Weights of a small transformer language model.
Size: 11 layers, width 576, 9 heads of 64, vocabulary 11012.
Training: a variant of Muon for these matrices, 709M tokens, 10822 steps.
MLP neurons of a small language model. Each row is named by its layer, matrix (down: output weights) and neuron, and shows model dimensions 288-543. Each number is 500 + 50 x the weight over its row's rms, rounded and kept within 0 to 999. Numbers have three digits each.
After each neuron's rows, "raises" lists the tokens whose logits its output raises most directly, leaving later layers aside.

L7.down1976:509471508581504496432485440531526604534463469456459467519410479505466492520543547505523513437441561487460492472432492515462503448470438547440585526578554481527415470509445560453536459461515495493525483490582553424473458525481504504522477470532565526531419447510543479549495504483502495485438511606547534528525467521482472465465452476523511578456575424547484389436607485562572541433561494473462491531458580422599458498560555444474514594458460414536529536475508548438545475440499573427550514464490477569466588493496471531513470493509596443448459441493474476487475486395456455449570416570518540428413465547515515569499559460415512455548549536478488513520386580452504598429493487514449508538521458489449519425512506400610454611537598514505458448489456518509480467509410500
raises: "ion", "ions.", "ions of", "ions of the", "ion and"

L7.down581:474477569502485490542390461468395562609447600477472513602555448459484541541478488510601537503530459448490590500526507498476471469478489482448444522437536559412461485504545414505482546494396586546512426540502536485562495562460573518561573469559467564426526527425433563489424553523396449501608474588502553455422465515505500570541485583395487526463496525460579433647505526445480556521545454519459549525552448558442407494547460511472495538549522424534483486516452512553524501557466560369465527535476476479477542499476543528509521439542465526518437541438515469530479508414584498542445532610541501545507566541485491470473521490445590473474428387470573556410508627363562455462528449475483523411541393574517492514489636412498476447504484520563560386494560580514514451500444525
raises: "ify", "ced", "ate the", "ed the", "lew"

L7.down606:612446512527374471451515511484493515395551482530537507499621441532474490459549425540505498565504516406527514390446432499519531512567550484479491526515412430524502525607489494607457456528536458569502490514486522459467428438581513568480469562563532558493510501493443496491559544581547550529486472540490446520416452521556418407403481530490465540453446485497570428423517508534559550440512444522499484550514500502570479485426487443535525491452531524527480554594520583422488544494537500519506530422445500433502386592513561590506442530547484565501431530546553560498443431524541537530538494427517522454525455484418540450496479490447495516473535482506454559515421478558513387491529531518620556564456444430488526563561480636438517543455483661431480515408529556580444507547503531
raises: "er of", "er of the", " by a", "er.", " by an"

L7.down1425:533566541562474486480517441598383513608467584385443435590539382441468499548428420489525550439445578447440453613486488455466526565468453458445524446436548467496513478445532474482517573491507624560457414553481489532471510515551510449549519536520460508424572435557485554521431546538492455443517450575465472478473507517570492487565519518490548526494487494542477491561475459528534462495488460470482525443506515458495425483482468624492505553548501441476467562477507579571493464472471610491447475564475422436448473469474535490428550481436535496543513448598520553570443481441511452474462503561498522500472506508488485532471504444471456529521447451410598499374540565410458566505433439477518441430431451450592442446537502525436434413437624573540533383510507552432543486579508532
raises: " it.", " his", "ed the", " them.", " the b"

L7.down1787:418512460538503484398600504433445560546491457508411486430504489506561304531457467523465464558544510453542477488536515503532412495491503501514526517453507562558495447526560447630527461465495456464573411509421487547581533477582517497441348539449504601487437424510491471546464521580514505533490578558481585613417480494454490557514454534584550566493532542527482528482556390454457434457485501518509485541487498408485431487461494502451443544513476460470499512592526550435510486467483496523479444472488515587444442484514543427542388445571431571485376562571545516565478507484421549491464440531486462411584533495506416530530492476563469472458537525418531452465449497479523532562510415464616564403476465516489438559529535460541482399510551576523558545504476532494541424503532493
raises: " average", " rank", " percent", " total", " ranked"

L7.down752:505472458475548477501494553502526525445516438519447553554461440498507556500404567590452599558420520539462529435528491502584499539481463497512549478422523483405566501538481507571488360470476515542568458484457493439514553546467429538532536563550554534465545461481495472490474509459501494440450444543559452546593513461464447585519440472528330515590646520546507489466481510519451528473451404531429493495501572536482525436518592426498495458475563563506547434482519533477545468448465522510424478500466456376567440530450518399595507516460487390450628525484498505534409505581539530515621449568469509495472441467531448412550476476452364457517626508573551454473468491436515476437606501531585497515480503489519527490512519493498436493554484497539531472517541569519496543417510479
raises: "ion of", "ion of the", "er of the", "ers | ", "ered"

L7.down200:474540517562545434439468459541509515581425469473547538542473485488501523490463512518494527470538474555507496432510566438445483540525357509486505384417523475502526525510509517489432469502543433467491521473533506500476585533517475476543534433531465496515562555522470517464498484438582500510535472410371475443480578476494496514555480416505564470493504540450503432448478457601440467478495531553476494507519505441471480575529488494532448551441523394513549475411605523469526540524503497438428545578517514539525521499511526510519494555615441526467532466555517589550513433617493546396499527526416536526533565409464516467464522497511585506451544441459477512502561468513511558501493503497476511488483440579467416480514532556499550541543494469566451460456532563512465582510439475
raises: "hip", "ç", "ches", "ives", "co"

L4.down1932:557456415592523463525509446563580445529594525539436548426475625512448518561542575522464462480480504612480556612463462505538510435532521479529499561534574515451501626527512490425607543497553546496379530601500434479535467526500526437566541509489524521529500467553572458480598448504499549569530483443470496435594459510481572456481636404417560540577587582492476480487430531537524448476480454416467515473457544452572462499422400547511438509547552461441463441500599441474501442529463545495527426568531553454508453501503473481531533502517472555520524586360468576500505483475474422465445453443540427499497479497415527546602513496438456492566529461473558470513446540449514471564495492482477500462474510388583508503478513482466482545492524500578543519519561508478495452520518551
raises: "V", "U", "CA", "BA", "B"

L4.down304:531568487441481513537483577512424461592458527387529513429593504540480485427577617557572467532459519500455512433491439538536496470521472480503452423447607451543507508561401380452591399424447446395477433544516446538462463574538531536452455419503482545448543560462478554475480435465524552462479467572469478529557457505537470609516560473500589491539563507471437468595543540513510464429481486571399411554452506538472605510508507451492399517483466431465392540483501510523494515464605487488527498361459495503438460525581510493521511356545437512473474610588479560513389514514497479490494547492456424494434503442573474473504520501475534532566364508471456481544528531438503518504472558517480489524584501513570488579473543586544483589563401454502379446503486414547589527528534491
raises: " that is", " they are", " there are", " of which", " it is"

L7.down637:450485541510463483512505644503529544523501471536491571570464531524479500489481568452444550553507431488469447585488424525450560494571455465628454438466382555526459552425426520507424512428512520438554520530512481431531487481518526539500427565490479486526508536443411541530563545487488535454576606549479426409529538468569534444521561502478480494562546531355569438492490498504471513520531524435494545526500481482464524491495526577401483508555542535422599477593533465558520491533552560551522464504442463584397432551484471535556462522522411588550506583497578498428527545531616432505522465430521502551540602473441456589498662457564560517410439579515453548451563508656434387507470382551516426556519491589571459507452452521458572478440504472460465512472540524527511500461421520
raises: "ited", "ality", "ft", "ilit", "onic"

L7.down1141:584484501465562558561413578488453473504495468555570477460445557459413537443422519446457510494485495470541585585535471492536442547435431451511432482531384396533497543525460552400493563531498503503509575467507563547598469499406485474517521459584545428500496396545473535515524520585532506503397529495451466452463451432602529486473504485535542514520453538478523562532494518549388480508462519573470458529493532538516436517627467533497507482530430502540533560364490446406535589594448594435489490502445553515502436486520596549490571450431443533461525486497563614508574496599547522548550555510507456473427416505555504509499521444480612452621475482460622548531405556479477529486508513606484491470510434494540479493552558509500456465567489447483582467492462563487530436573564532
raises: "ule", "ux", "ul", "met", "-M"

L4.down2197:510537517479490481455452437496535456434421520535543436482486425450475404539488524576320436496455627465528494396556555495425492457458515585501581492552513510491406456549496538552520431399437443400505513490537516556500535559420396511406567350513529457506466476553559416474453447511508434527519470537465559432503534500502510446524469446434550581486413592425477436562530489461457564449472482491482444430455478567491481520486464539487499547526468517527439498542439540477563506474501447467543547460448515463508473501565543535533497436528523516431600406589412528447454421503451451515497468466554565511435581513473479647544523466432553518538429358536489516541568510482499520512550529515522554522474514556467521511475492503556458494522460461471579449518513542450520548420530484
raises: "hip", " such as", " that are", " such as the", " have been"